{
  "norm_place": "pre",
  "weight_decay": 0.15,
  "batch_tokens": 131072,
  "doc_mask": true
}
MLP neurons of a small language model. Each row is named by its layer, matrix (up: input weights; down: output weights) and neuron, and shows model dimensions 80-143. Each number is 128 + 24 x the weight over its row's rms, rounded and kept within 0 to 255.
After each neuron's rows, "fires on" lists the tokens most often at its 100 highest values on Wikipedia text that the model never trained on. A number after a token or word is its count.

L10.up115 [123 139 139  56 124 150 145 111 109 137 103 138  90 122 110 123 132 148 107 141 159 115 114 125 151 130 109 132 148 119  93 129 151 129 155 150  80 151 136 119 138 136 110 104 134 162 186 118  83 147 123 159 141 103 148 144  97 136 118 140 144 146 142  80]
L10.down115 [141 108  94 151 152 154 129 114 115 141 106 126 109 111 124 157 165 171 157 111 128 182 137 145  93 142 113 119 154 119 131 123 149 110 134 120 137 116 154 151 133 137 142 170 143 139 121 118 137 154 169  79 116 163 166 152 122 110  98 207 129 139  94 139]
fires on: ":" 29, " were" 9, " also" 7, " high" 6

L13.up18 [ 77 149 137 143 100 109 166 106 142  98 154 126 108 170 130 102 139 153 153 109 108 160  78 112 143 120 138 152 156 155 141 140 119 161 122 142 140 100 129 161 135 176 127 136  95 121 134 116 106 171 116 162 139 136 113 148  99 113 128 138 160 124 122 173]
L13.down18 [162 129 125 125 135 116  95 133  11 127 157 142 128 110 127 142 124 114  64 125 147 141 121 137 109 172 106 116 126 114 121 101 122 129 109 155 121 146 143 144 120  90 135 136 121 164 105 254 177 106  91 115 111 113 136 154 137 129 127 100 129 146 137 143]
fires on: " of" 27, " the" 21, " in" 12, "ti" 4

L14.up258 [120 114 153 140 100 123 122 142 158  92  88 130 139 110 146 143 171  85 150 169 167 123 146 137  92  98 137 141 102 118 129 165 124 108 147 132  93  95 147 150 129 110 121 153 170 120 150 118 117 146 142  94 137  93 103 135 182 184 133 107 163 177  95 161]
L14.down258 [115 105  99 135 155  75  82 129 109 188 154 131 126 119 141 112  86 119 145 129 116 123  91 156 108 128 135  84 117 115  99 124 118 171 164 199  66 102 124 106 153 155 156 164 151 145  86 217 154 144 112 116 111 105 110 128 148 125 137 152 134 108 139 160]
fires on: "s" 34, " (" 21, "," 9, " age" 5

L2.up318 [ 95 140 144 135  97 141 105 122 113 109  88 135 132  81 173 150 128 111 112 119  98 109 114 104 146 108  91 125 109 150 125 123  98 147 117 145 126  82 134 123 123 129 126 156 144  84 109 130 117 117 139 140 116 155 103 125 152  59 132 153 143 118 156 193]
L2.down318 [180 101 121 125 128  80 185 138 155 137 163 116  97 121 122 128 132  99 147 138 129 110 115 156 152 147 135 134 141  89 144 112 155 105 127 155 140 164  91 170 104 127 101 112 136 149 133  86 108 132 150 163 113 116  97 139  79 137 137 144  83  79  94  78]
fires on: "″" 26, "ür" 9, "ort" 6, "ly" 5, " himself" 5, " band" 5

L3.up43 [124 108 131 138 137 137 140 137 139  98 140 132  46  97 128 110 115 120 115 121 156 135  87 126 115 137 125 124 113 113 131 153 111 145 118 132 170 136 140 188 122 196 135 114 130 108  96 129 124 143 150 138 112 120 136 127 145  98 105 134 171 123 103 133]
L3.down43 [132 158 119 138  88 136 113 121   0 147 125 131 183 142 106 135 120 111 134 141 100 126 118 116 151 117 117 138 128 140 121 110 157 140 132 104  58 109 139  86 156  78 109 151 126 118 171 158 128 131  94 135 156 125 114 157 140 134 160 138 114 149 114 128]
fires on: " |" 38, "." 10, "|" 7, " to" 6, " with" 4

L10.up161 [ 97 120 136  95 122 110 123 172 126 118 114 125 175 125 138  98 129 150 120 185 167 146 112 159 134 129 135 157 122 114 137 116 161 135 147 181 153 124 144  97 118 106 141 101 109 172 170 138  74  93 121 175 156 111 109 116 135 143 174 139 144 122 137  87]
L10.down161 [166 117 115 180 159 133 115 100 157 103 122 140 102 146 132 124 150 133 150 119 149 131 193 150  93 154 111 109 121 116 111 124 127  74 162  92 111 110 142 160 129 161 132 128 104 127  94 120 114  81 162  67 102 170 146 114 115  87 147 193 102 146 140 125]
fires on: " also" 15, " (" 11, "ub" 10, "ș" 6, " were" 4, "in" 4

L3.up537 [144 106 122 115 136 140 138 118 141 103 137 147  70 122 102 119 118 116 127 138 161 132 125 134 131 109  84 109 152 134 142 106 123 141 142 124 158 121  94 160  79 189 136  75 129 136 108 128 154 156 133 163 119 140 129 151 123  90 113 164 126  98 115 161]
L3.down537 [170  98 129 111 132 143 124 154 204 140 147  91 157 168 131 140 154 102 145 151  77  83 113 143 130 142 107 150 126 148 109 111 171 102 138 117  62 110 139  80 139  86 137 168 116 146 157 162 155 104 100 144  99 129  97 115 111 127 118 122 156 124 111 125]
fires on: ";" 49, "." 5, "ton" 4

L2.up236 [154 158 191 125  96  73 133  91 148  74 154 138 131 160  90 133 114 100 110 132 147 125 146 165 116 119 135  87 139 132 158 135 162  78 135 130  98 159 146 137 146 124  94 132 139 147  83 115 134 138 127 166 150 176 102 152 126 131 130 117  90 163 128 103]
L2.down236 [108 131 185 124 131 101 139 121 141 109 136  98 130 155 124 143  89 140 182 132 159 130 107 151 143 134 172  87 149 108 115 142 154 178 160 154 139 163 137 163 128 135 114 174 107  91 111 155 135 103 119 133 115 147 126 112 112 133 149 162 100 138 125  86]
fires on: " age" 29, " of" 9, ":" 9, " Country" 8, "age" 5

L16.up318 [170  99  69 178 186 143 111 119 137 110 134 125 109 189 167 120 151 108  85 132 161 115 122 121 126 125 122 124 130  97 154 112 119 131 115 120 146  92 138 185 156 113 160 150 132 113 104 127 129 158 131 103 141 127 108 112 137 121 114 155 135 134  81 128]
L16.down318 [105 126 155  90 105 164 146 153   0 114 140 158 123  91 144 118 112 138 154 151 110 113  73 135 121 127 151 158 135 138  81 113 117 172 115 144 109 142  93 133 124 128  85 113 110 135 133 203 105 125  84 138 123 109 164 118 145  97 133 130 130 160 135 127]
fires on: " |" 40, " \"" 16, "|" 10, " by" 9, " de" 5, "," 4

L5.up187 [ 88 107 107 145  55 110 175 101 141  99 145 133 126 139  67 135 129 100 121 130 192 123 108 141 169  65 124 147 117 142 151 120 153 176 134 138 137 109 152 103 116 151 100  92  95  94 123 132 135 154 158 123 107 141 112 149 110  98 125 135 149 133  96 146]
L5.down187 [175 143 121 106 130  79 112 156 139 108 120  69 127 127 112 105 102 121 129 114 108 103 120 164 122 160 144 111 174 117 117 130 129 128 120 123 147 142  89 115 120 123 135 135 124 156 154 185 150 125 114  81 149 128 150 133 118 193 117 148 114  83 152 116]
fires on: "." 66, " ." 4

L3.up612 [ 85 131 164 109  94 127 135 132 129 167 145 168 139 103 124 103 117 121 107 127 148 125  86 120 127 119 114 101 115 152 143 151 143 153  92 116 129 111 156 118 115 126 156  91 134 146  68 129 137 156 141 135 160 140  90 179 135  95 129 150 139 134 128 175]
L3.down612 [158  93 139 139 129 113 106 131 211 156 152 114 158 120 111 113 108 118 135 130 137  91  92 129 133 121 114 133 138 179 141  76 122 142 119 106 139 159 141 125 159 144 136 144  75 127  88  82 136 120 101  93 154 117 146  80 145 154 183 159 140 135 136 138]
fires on: " |" 20, " of" 9, " details" 9, "bl" 7, "s" 6, " Summer" 6

L2.up438 [109 170 162 152 116 153 146 133 178  86 126 126 140 133 143 136 117 107 131 130 146 105 142 146 103 116 138  87 147 107 127 112 109 101 142 105  83 153 111 140 121 158 120 135 143 177 119 121 107 139 120 142 133 118  94 151 152  77 112  92  82 123 157 131]
L2.down438 [ 81  91 127 120 138 134 114  96 209 118 106 148 117 123 139  94 122 119 153 165 149 156 135 130 106 130 155 134 137  99 155 153 127 160 124 178 150 185 137 157  94 151 174 181 128 115 129  87 122 163 133 119 115  87 144 124 103 134 120 132 166 164 130 131]
fires on: " of" 31, " age" 23, ":" 12, " few" 10, "ür" 4

L2.up142 [110 136  92 122 131 159 116 131 139 126 133 130 126 123 118 139 109  87 159  90 162 172 126  89 165 104 135 148  93 145 126 131 109 173  91 165 138  93 166 110 159 149 111 135 140 137 152 127 127 136 158 100 128 109 145 163 128 151 164 148 144  99 121 167]
L2.down142 [149 128 125 127 124 157 135 152  99 127 144 124 133 113 102 132 120 124  92 159 133 127 135 137 123 108 160 153 137  82 123 126 114 137 150  98 136 109 135  99 105 100 154 152 157 112 137 161 134 107 155 112 165 132 122 184 122 125 104  87  93 111 164 108]
fires on: "F" 17, "W" 15, " exp" 8, " Imp" 8, "off" 5

L8.up163 [115  91 128 117 134 147 116  75 164 126 109 140 143 139  97 113 149 130 191 100 136  99 110 138 132 130 121 183  88 128 109 132 151 151 137 143 138 143 146 122 131 134 121 126 135  91 114 137 143 180 113 103 146 128 144 141 136  86 138 153 143 168  93 142]
L8.down163 [ 93 185  67 185 162 156 190 153 155 110 100 103 117 149 106 102 136 157 137 137 133 144 123 114 155 115 139 148 137 131 131 130 130  67  87 132 135 115 120 121 110 122 128  83 109 127 128 134 103 134 129 108 130 101 144 123 138 165 113 113 105 136 122  96]
fires on: "," 87, " and" 4

L5.up147 [ 79 130 115 129  81 189 139  80 149 137 155 159 140 173  87 149 148  77 120 117 143 121 123 103  92 105 149 113 103 115 152 121 125 173 104 130 146 133 190 153 130 148 144  98  99  80  90 146 138 146 136 110 132 143 102 178 157 139 138 142 117 152  81 131]
L5.down147 [160 138 128 126 163  97 165 139 185 113  98  90 122  89 131 116 100 121 139 127 119 125 133 171 150 141 125 160 144 109  86  94 123  83 157 109 138 136 125 102 108 123 157 146 124 153 160 129 128 159 131  99 119 160 163  89 135 130 108 125 143 112 156  87]
fires on: " (" 51, " |" 10, " the" 8, " and" 7, "\n" 7

L2.up564 [ 94 125  97 151 123 116 142 149 127 108 113 150 112  70 112 151 125 123 172 110 186  90 114 149 142 120 100 152 138 119 119 131 107 107 139 127 126 114 145 117 180 116 117 118 123 167 100 105 111 122 141 139 137 168 135 170 136  68 105 156 133 129 114 124]
L2.down564 [133 122 180 150 156 106 106 147  98 163 114  93 145 145 153 143 116 107 114 143 131 147 115 142 130  96 141 155  83 141 146  97 144 146 185 137 170  96  99 124 165 125 128 123 109  92 120 109 138 114 100 108 133 148 140 106 162 149 119 139 142  88 167  95]
fires on: "ch" 13, "Th" 9, " Thomas" 8, " Luc" 8, "At" 7, "bert" 7

L14.up560 [101  72  98 132  87 166 107  93 144 103 162 133 127 105 131 146 112 120 180 110 174 123 118 148 161 142 166 172 119 105 180 176 135 131  61 100 101 138 115 129 109 116 103 130 154  98 142 117  95 154 124 132 114 129 124 158 127 109 155 118 112 128 147 165]
L14.down560 [130 141 131 124 119 118 105 105 132 103 135 105  89 118 111 143 152 134 112 188 103 146 139 145 126 126 123 104 102 135 115  60 110 135 163 134 116  88 141  98 136 129  83 116 134 115 116 140 163 113 155 149 150 149 142 146 121 103 160 148 134 102 153 126]
fires on: "t" 16, "g" 9, "f" 8, "st" 7, "str" 7, "d" 6

L2.up509 [180 113 137 190  96 103 126  68 134 144 114 159 101 170 135 123 168 118  99 153 171 161  97 106 144  95  95 146 123 121 126 157 140 140 126 195 125 109 129 117  99 108 131 101 135 104 134  86 105 136 109 134  63 121 113 155 144 120 137 129 139 164  67 107]
L2.down509 [141 140 143  93 110 133 136 101  89 118 130 108  91 118 121 124 121 103  79 120 153 116 158 118 152 115 113 115  66 145  79 129 111 160 130 113 113 112 168 128 184 131 157 144 101 127 180  95 174 106 162 118 110 115 129 137 141 146 136 130 114  91 100 116]
fires on: "as" 19, "us" 12, "sq" 11, "ma" 6, "ps" 5

L13.up583 [ 87 100  84 104 136 108 127 129 183 103 153 123 156 147  45  99 109 117 125 190 123 148  98 110 157 119 156 140 142 149 125 124  95 144 128 123 133 137 170 148 140 151 155 102 114 115  69 136  96 174 102 165  93 170 147 146 121 124 126 128 106 134 131 160]
L13.down583 [158 112 149 135 133 134  85 151 178 122 116 131 124 144 150  98 127  88 103  90 165 104 112 151 138 171 110 150 112 111 106 125 146 143 161 128 127 181 119 140  99 141 121 143  83 110 130 156 138 159 123 100 117 155 158 169 111 104 128 134 117 128 109 161]
fires on: " and" 34, " of" 11, " in" 11, "°" 8, " to" 7, " |" 6

L13.up204 [200 125 105 136 104 117 156  96 138 127 125 200 130 105 118 150 174 121 134 142 147 159 113 133 132 109 138 114 146  97 143 137 117 134 115 151 126 111 130 144 159 109 123 133 148 124 141 133  99 117 103 152 161 132  82 142 156 140 181  93 102 125  88 151]
L13.down204 [135  98 108 110 162 144  89 117  49 112 102  93 131  85 157 125 140 169 111 118 143 144 126 144 144  97 129 143 139 121 122 115  95 133 151 104  91 160 163  84  89 116 133 142 129 115 113 183 121 138 150 146 122 123 132 133  98 116 149 121 118 137 144 142]
fires on: "-" 22, " and" 18, "," 12, " (" 6, " \"" 5, " la" 4

L3.up124 [ 96 117 107 140 107 157  97 157 168 122 168 185 102 107 139 161 155 117 101 137 115 116  92 141 136  96 120 113 136  96 141 166  66 169 156 117 110  95 170 111 139 157 135 135 165 149  80 133  84 165 114 124 150 129 156 175 139 124 128 125 148 139 124 146]
L3.down124 [115 124 131 141 133 104 174 162 255 129 109  86 109 124 117 150 124 150 113 120 109 105 121 130 190 174 148 156 117  95 123 123 105 107 114 118 163 132 140 140 113 106  90 155 103 112 162 103 132 125  88 105 136 147 149 102 153 146 135 131 151 131 129 136]
fires on: " of" 44, " his" 16, " its" 15, " the" 6, " |" 6, " 4" 5

L5.up28 [103 128 148  97 128 138 161 153 162 145 140 142 142 126 113 141 123  85 162  93 134 108 141  98 121 105 149 115 155 179 127  98  96 111  97 154 151 137 113 124 160 115  82  83 112 103 125 127 140 136 165  93 178 146 119 143 173 139 164  95 124 106 140 118]
L5.down28 [143 124 155 111 156 134 122 118 205 108 129  95 132 123 157 121 183 149 119  95 158 110 121 156 136 129  89 127 122  94  73 119 112 144 114 117 146  91 151 108 104 134 124 190 149 101 152 121  75 139 164 130 128 111 114 145 132 145 110 147  70 135 181 114]
fires on: " imp" 14, " app" 13, " exp" 9, " Imp" 9, " disp" 8, "irm" 7

L3.up156 [ 96 111 137 143 146 109 157 105 125 103 184 171 152 126 119 150 103 112 137 126 135  97 108 114  96 125 155 108 150 136 139 146  99 122 114 143  99 143 135 175  99 142 108 103 154 146 122 123 106 140 123 194 147 152 155 126 187 132 152 138 165 110 115 124]
L3.down156 [148  95 146 121 145 106 137 142 203 142 109  89 146 136 119 153  93 165 151 161  99 117 135 151 123 146 121 150 107  87 139 119 140  72 125 116 103 126 155  87 108 114 129 152 110 121 108  49 112  81 120 182 127 167 168 133 153 116  92 138 120 125 119  98]
fires on: "ter" 23, "de" 22, "en" 9, "ain" 7, "in" 6, "sur" 5

L3.up516 [130  84 119  82  93 139 115 141 113  85 121 130 130  92 149 126 101 160 170  97 145 128 156 133  88 100  79 143  90 136 101 126 149 140 163 114  92 136 148 189 132 113 172 127 156 155 123 119 141 174 177 125 101 138 113 160 127 120  92 156 152 108 115 154]
L3.down516 [124 148 134 130 178  77 161 119 149 158 112  94 108 129 114  61 162 114 128 159 109 114 143 107 132 173 124 104 161  97 126 114 117 144 133 173 147 126 141 112 110 140 118 129 155 150 155  96 120  82  90 147 142 164 127 108 115  90 121 134  79 131 106 110]
fires on: " while" 16, " days" 13, "ten" 11, "od" 4, "nis" 4, "lis" 4

L14.up353 [131  84  85 170  81 168 115  69 138 127 103 178 135 120 121 142 148 115 213 138 144 126  99 109 167 126 128 146 108  99 141 176 135 100 133 202 129 117 105 142 107 121  85 116 139  89 119 116 136 135 135 144 110  89 146 142 108 144 141 114 178 160 111 174]
L14.down353 [134 154 160  99 115 125 110 119 100 158 177 110 107 120 142 131 126 162 127 120 116 177 107 118 115 125 157  99 110 158  87 109 119 150 198 118 153  91 115  94 122 103 104 115 157 147  93 117 151 130 139 105 161 158 119 168  92 173 169 138 140 159 111 124]
fires on: "n" 18, "t" 13, "s" 10, "r" 9, "d" 8, "m" 5

L10.up371 [114 168 121 134 141 175 148  87 164 135 120 115 133 119  84 118 125 115 204 117 125 145 106 148 162 101 160 180 118 160 115  82 109  93 163 127 137 140 154 111  82 138 135 113 165 129 110 134 115 157 127  91 117 122 130 141 130  99 138 111 110 173 110 120]
L10.down371 [139 158 117 156 111  98 146 148 119 133 109 140 128 131 136 148 145 134  98 134 110 127 145 142 105 107 127 123 127 145 126 117 116  90 101 137 141 146  97 123 117 154 133 119 114 171 118 133 165  95 118 168 157 101 135 131  88 171  95 110 109 142 133 114]
fires on: " and" 49, "," 32, "-" 8, "–" 6

L2.up117 [ 77 187 124 100 124 115 128 125 130 168 108 163 141 184 121 121 110 123 137 147 159 141 155 126  87 128 114 130 146 127 113 154 168 130 132 110 125 101 135 148 146 147  92 104 130 143 121 113 132 131 105 119 166 155 124 128 173 124 102 109 135 114  82 108]
L2.down117 [150 173 134 142 132 111 108 129 161 189 104 171 158 116 144 111 106 166 100 132 150 105 134 144  81 119 109 145 154  82  97 137 102 104 153 137 127  86 127 159 167 163 138 100  99 136 153  85 146 108 114 115 164 120 130 139  99 140  96 103 118 119 139  86]
fires on: " there" 24, "oc" 14, " married" 10, " boy" 7, "dis" 6, "asc" 5

L3.up81 [141 117 106 142 127 124 110 156 137 121 166 169 133 125  70 141  96 159 140 137 152 119 134 142 145 143  97  84  98 114 117 121  74 143 129  76  72 135 141 132 141 144 121  90 132 161 130 133 120 138 119 140  98 136 132 133  86  85 114 193 144 112 124 155]
L3.down81 [105 124 144  98 137 138 146 173 207 161 117 117 182 158 139 126 126 126 129 194 108 153 127 122 115 157 132 121 135 133 124 118 129 116 135 130 141 104 165 116 110 137 152 141  85 102 147 130 111  98 143 103 127 148 128 105 126 148 125 137 121 101 133  84]
fires on: " front" 16, " City" 15, "isc" 8, "Government" 6, " north" 6

L3.up531 [141 131 172 134  69 126 133 123 159  87 149 184 129 149 107 111 123 118 130 123 140 135  91 142 129 107 111  81 103 133 141 130  79 117 158 116 116 159  81 125 173 111 133 109 128 148 111 125 112 142 133 139 161 156  86 160 119 107 143 165  90 176  99 105]
L3.down531 [117 120 136 144 118 135 153 144 170 112 150 153 130 109 145 132 140 120  91 105 106  89 118 124 129 112 135 156 125 122 148 155 114 124  99  89 125 146 130 155 103 133 146 157 145 126 111 111 110 157 114 123 120 137 181 128 110 135 111  83  99 162 131 177]
fires on: " of" 29, "-" 14, "/" 13, " or" 8, " the" 6, ":" 5

L7.up290 [138 152 145 123 165  95  94 123 139 176 110 143 137 108 138 124 166 167  97 130 122 135 134 130 167 115 106 103 140 127  56 107 121 157 116 158 133 100  59 117  81 120 159 125 131 132 128 137 108 120  93 105 137 116  85 158 128  79 162 110 136 175 154 107]
L7.down290 [159  80 139 174 107 163 104 116  97 107 110 167 102 182 119 176 105 171 175  83  88 129 131 135 102 103 123 113  93 117 134 137 163 135 127 109  87 113 133 162 151 162 113 139 139 113 132 118 135 140 135 132 130 131 142 141 134 113 120 143 137 124 114 116]
fires on: " were" 24, " death" 8, " park" 8, "sen" 6, " from" 5

L5.up549 [160 109 143 128 123 145 141  98 149 157 155 155 138 122 109  85 149 103 113 108 145 112  96 143 142  97 106 107 149 163 170 116 116 126 135 139 128 107 117 112 133 131  90 115  91  99 128 132 107 167 134 142 160 142 110 140 142  99 154 158  97 144  78 111]
L5.down549 [128 117 131 118 119 120 115 131 210 139 130 107 114 143  89 132 139 141 163 109 116  99 144 194 146  85 127 159 175 141 119 122 100 107 144 151 143 136 133 113 137 142 148 151 150  92 129 160 127 194 140 162  91 108 137 134  75 162 113 113  97 103 175 130]
fires on: " and" 40, " or" 34, "–" 11, "-" 9

L10.up616 [105 110 113 143 147 154 134 145 156 149 108 132 149 170 128 121 144  93 152 119 155 103 116 114 159 123 155 131 165 143 147 121 143 170 126 124 129  89 133 144 145 135  89  73 152  95 114 126 154 138 124 135 125 146 121 121 159  81 132 144 132 148 119 132]
L10.down616 [109 125 120 123 175 134 136 122  82 155 108 157 108  78 129 132 113 107 132 131 151 122 112 112 125 115 105 157 142 128 141 131 104 163 120 153 152 160 103 116 123 146 115 133 137 133 138 139 144 112 114 120 124 141 119 112 108 113 117 140 147 138 119 138]
fires on: "-" 45, " \"" 20, " ‘" 6, " un" 5, "," 5, " “" 4

L15.up307 [120 134 118 129 119 166 143 142 165 111 130 133 151 155 134 126 141  85 136 126 168 135 102 134 195 103 161 176  85 154 120 117 127 143 117 130 172  76 145  89  74 116 132 122 138  80 143 134 109 153 121  94 117  98 135 138 151 126 125 143 121 128 112 136]
L15.down307 [110 169 110 114  83 108 144 161 130 149 101 154 122 116 148 105 103 128 129 161 144 148 156 130 156 105  96 141 149 138 121 119 143 116 107 111 119 110 150 132 128 172 138 100 125  86 128 180 112 136 106 139 117  93 149 131 131 167 121 164 124 114 155 133]
fires on: "," 50, ";" 28, ":" 11, "-" 5, "\"" 4

L3.up218 [145  97 153 124 139 125 152  76 142 135 188 152 142 100 126 180 128 116 136 139 145 115 108  96 148 101 105 114 135 114 102 118 151 140 113 150 122 141 136 126 175 148 127 103 135  95 120 143 107 186 103 135 123 120 116 129 137 116 111 134 113 118  92 137]
L3.down218 [169 136 142 113 173 131 123 162 215 148 105 136 118 152 119 157  96 127 155 135 107 113 112 165 151 121 141 157 149 151 132 108 133  92 118 133 120 139 124 142 119 124 103 148 132 115 144 208 111 140 133 130 125 153 119  64 143 131 125 128 120 112 135 126]
fires on: "o" 32, "'" 20, ";" 12, "." 7, "al" 5, " &" 4

L14.up533 [162  73 121 133 110 131  95 111 143 100 164 153 126 135 157 135 139 114 146 109 135 108 113 114 166 102 167 147 106 131 128 120 136 188  85 146 103 157 150 133 125 123  95 126 144  83 147 114 123 130 155 155 133  91 156 132 160 142 171 146 119 137 112 100]
L14.down533 [ 98 153 162  85 113  94 150 145 131 157 161 136 156  95 110 153 118 137 138 131 142 124 102 152  88 161 128 139 156 126 146  95 111 166 147  88 140 129 120 125 130 133 146 137 150 103 165 138  82 154  80 154 128 144  84  63 157 125  79 103 171 141 123 146]
fires on: "." 68, "'" 6, "vi" 4, "-" 4, "rove" 4

L16.up583 [114 126 109 135 109 137 122 168 151 158 171 116  70 146 109 109  93 110 132 132  83 169 151 135 141 135 126 157 137 143 154 123  87 158 129 125 114 153 117 101 182 119 130 149 124 110 117 114 112 184 121 140 132 128 118 135 163 118 111 150 158 125 135 138]
L16.down583 [186 130 135 143 162 139 105 152  87 107 109 111 148 126 134 133 150 118 114  60 145 103 107 154 115 114 142 101 148 108  89 138 149 140 134 128 165 138 136 133 122 138 143  78 100 145 138 115 140 114 120 120 128 134 141 132 110 118 158  94 134 181 131 135]
fires on: " and" 63, "," 17, " of" 7, " in" 4

L5.up37 [ 93 162 147 171  79 165 178 133 142  91 148 135 128 143 108  75 104 145 132 155 182 125 118 142 126  98 113 150 103 112 125 122 140 105 137 132 128 113  57 116 125 139 126  80 120 125  88 116 115 145 103 116 144  99 125 146 154  92 127 169  77 130  68 118]
L5.down37 [145 175 109 122 110 103 108 150 248 136 132 119 120 122 113 125 112 164  95 152  87 109 135 126 150 127 133  93 123 140 121 136 124 133 116  76 129 141  81 130 148 114 134 119 141 128 140  95 132 154 124 122 144 151 117 137 133 172 122 156 122 121 146 105]
fires on: "." 53, " ." 6, " Catholic" 4, " there" 4

L5.up98 [107 110 194 113 113 162 118 130 143  83 147 100 141 135 135 159 129 130 125  65 123 127 102 106 145 141 147 132 171 186 151 120 117 100 110 105 119 147 126 115 150 132  97 138 161 117 146 118  82 138 164 109  95 120 128 125 148 160 130 111 112 140 136 162]
L5.down98 [113 130  91 116 147 139 100 164 156 128 135  84 142 129 136  83  96 100 153 141 136 140 143 127 134 111 102  80 141 116  73 131 114 147 179 173 136 116  91 117 169 141 125 145 148 125 153 110  83 159 118 188 143 134 112 142 115 177 115 119 121 172  88 125]
fires on: " the" 22, " bo" 17, "=" 8, " The" 7, "km" 7

L3.up407 [133 119 114 149 110 148 120 103 167 123 132 137 124 133 142 118 111  94 106  88 107 125 161 146 131 124 148 158 141  98 161 107 141  98 131 132 134  79 110 132 181 110 123 117 182 117  54 125 126 147 118 123 191 124 110 122 124 125 173 120 127 119 103 117]
L3.down407 [119 127 144 144 118 108 146 114 200 144  98 114 132 141 134 119  98 144 116 121 133 167 120 142 121 115 138 142 129  91  94 114 157 130 146 141 146  92 146 109 108 146  87 159 115 128 157 124  92 150 114 120 154 160 124 151 149 122 137 148 137 109 144 117]
fires on: "st" 14, " Upload" 13, " on" 9, " Website" 9, "/" 8, "nd" 6

L5.up327 [116 117 139 116  90 134 148  81 156 134 146 133 130 105 148 140 132 102 131 147 149 124 127 154 101 125 109 113 146 125 150 133 151 141 119 124 139 110 146 131 122 141 132 108 167 129  95 146  92 158 128 133 143 129  97 145 129  89 124  91  92 132 114 145]
L5.down327 [129 124 121  87 146 127  94 127 255 118 110 122 107 134 135 104 129 116 153 142 106 137 139 127 162  99 123 176 145 132 130 103 144 117 130 126 123 134 103 129 108 127 126 129 141 117 156 151 107 137 155 136 124 132 143  77 138 155 123 142 149 166 147 115]
fires on: "," 43, " of" 18, " September" 8, ":" 7, " the" 6, " Summer" 4

L8.up8 [168 102 157 113 165 134 126 132 161 108 171 103 146 114 104 102 146 120 110 150 138  88 121 136 122 132 117  87 172  80 149 135 106 205 117 157 145  97 131 112 150 140  74 142 132 124  92 125 134 164  92 178  92 117 140 149 144 128 142 131 158 105 143  99]
L8.down8 [121 126 125 130 124 130 112 128 179  88 116  45 142 184  90 112 163 156 147 116 137 104 134 128 152 136 120 136 134 115 116  90  94 131 141 105 135 148  85 128 145 145 103  96 131 134 130 144 156 154 129 131 116 143 125 169 103 184 130 147  92 122 150 110]
fires on: "\"" 31, " and" 19, "," 16, " by" 5

L3.up563 [ 99 130 111 169 130 147 132  99 133 136 156 157 119  63  99  87 108 100 186 140 118 148 152 135  92 110 133 110 121 141 144  99  79 127 138 167 144  77 135  99 156 141 103 121 141 148 120 124 115 147 111 141 115 116 122 173  88 132 154 175 183 103 130 141]
L3.down563 [168 127 117 110 149 141 138 136 188 113 116  90 123 146 165 144 186 121 102 154 149 146 163 111 154 172 118  60 162 110  83 135 175 150 102 104 149 134 111  95 128 120 143  98 102 119 123 208 161  71 117  75  87 124 167 138 153 109 108 113  90 108 147 103]
fires on: "mit" 13, "ering" 12, " due" 9, " Entertainment" 8, "ting" 8, " received" 5

L14.up425 [133 142  98 119 117 114 138  57 140 101 123 137 140 131 122  84 107 151 138 138 155 114 118 140 118  53  82 137 118 113  94 115 147 147 192 134 135 109 134 142 117 115 127 136 107 117 133 116 136 134 170 130 125 124 130 118 179 186 127 143 183 141 114 137]
L14.down425 [162 105 131 102 132 128  79 170 145 161 126 136 119 106  98 163 152  85 148 139 107 101 142 111 134 114 148 108 133 149 171 191 137 156  83 121 117 132 123 151 134 156  94 131 153 128 138 103 142 150 118 147 162 134 112 165  79  99 116  67  97 131 115  98]
fires on: "e" 30, " would" 13, "a" 7, " will" 4

L15.up241 [156  99 133 116 126 130 149  92 134  96 171 140 123 159 164 114 126  69 114 112 136 146 116 128 122  96 174 150 108 113 178 140 117 169 162 145 104 106 118 140 109 140 106 149 107 104 140 100 114 138 141 147 140  87 142 165 152 110 166 150 126 151 109 104]
L15.down241 [136 121 135 122 133 118 132 160 149 113 156 180 145  93 160 101 137 186 151 129 155 138 179 127 101  93 127 107 132 114 116 146 177 136  89 118 130 138 110 103 131 141 118  85 156 126 110 106 158  99 122 153  79 184 157 123 153 133 128 113 163  85 131 102]
fires on: "'" 67, "-" 6, "r" 4

L2.up215 [127 161 102 135 140 122  93 126 143 128  83 144 129 107 118 152 127 116 112 109 105 166 121 157 134 154 135 153  65 107 161 119 127 165 133 165 143 118 139 106 148 122 117  58 156 105 149  97  96 135 182 168 126  90  71 139 100 127 143 100 171 112 140 178]
L2.down215 [126 171 131 115 144 136 149 122 121 153 148 130 100 107 126 157 150 142 153  99 152 161 148 132 110 119 122 164 138 128 141 148 130 131 129 100 128 105 134 165 117 119 110 108 103 120 113 122 136 150 168 107 114 131 158 143  88 130 143 117 118 124 126 160]
fires on: " ind" 14, " Cast" 13, " Ind" 13, " Matt" 8, " Count" 7, "Gen" 5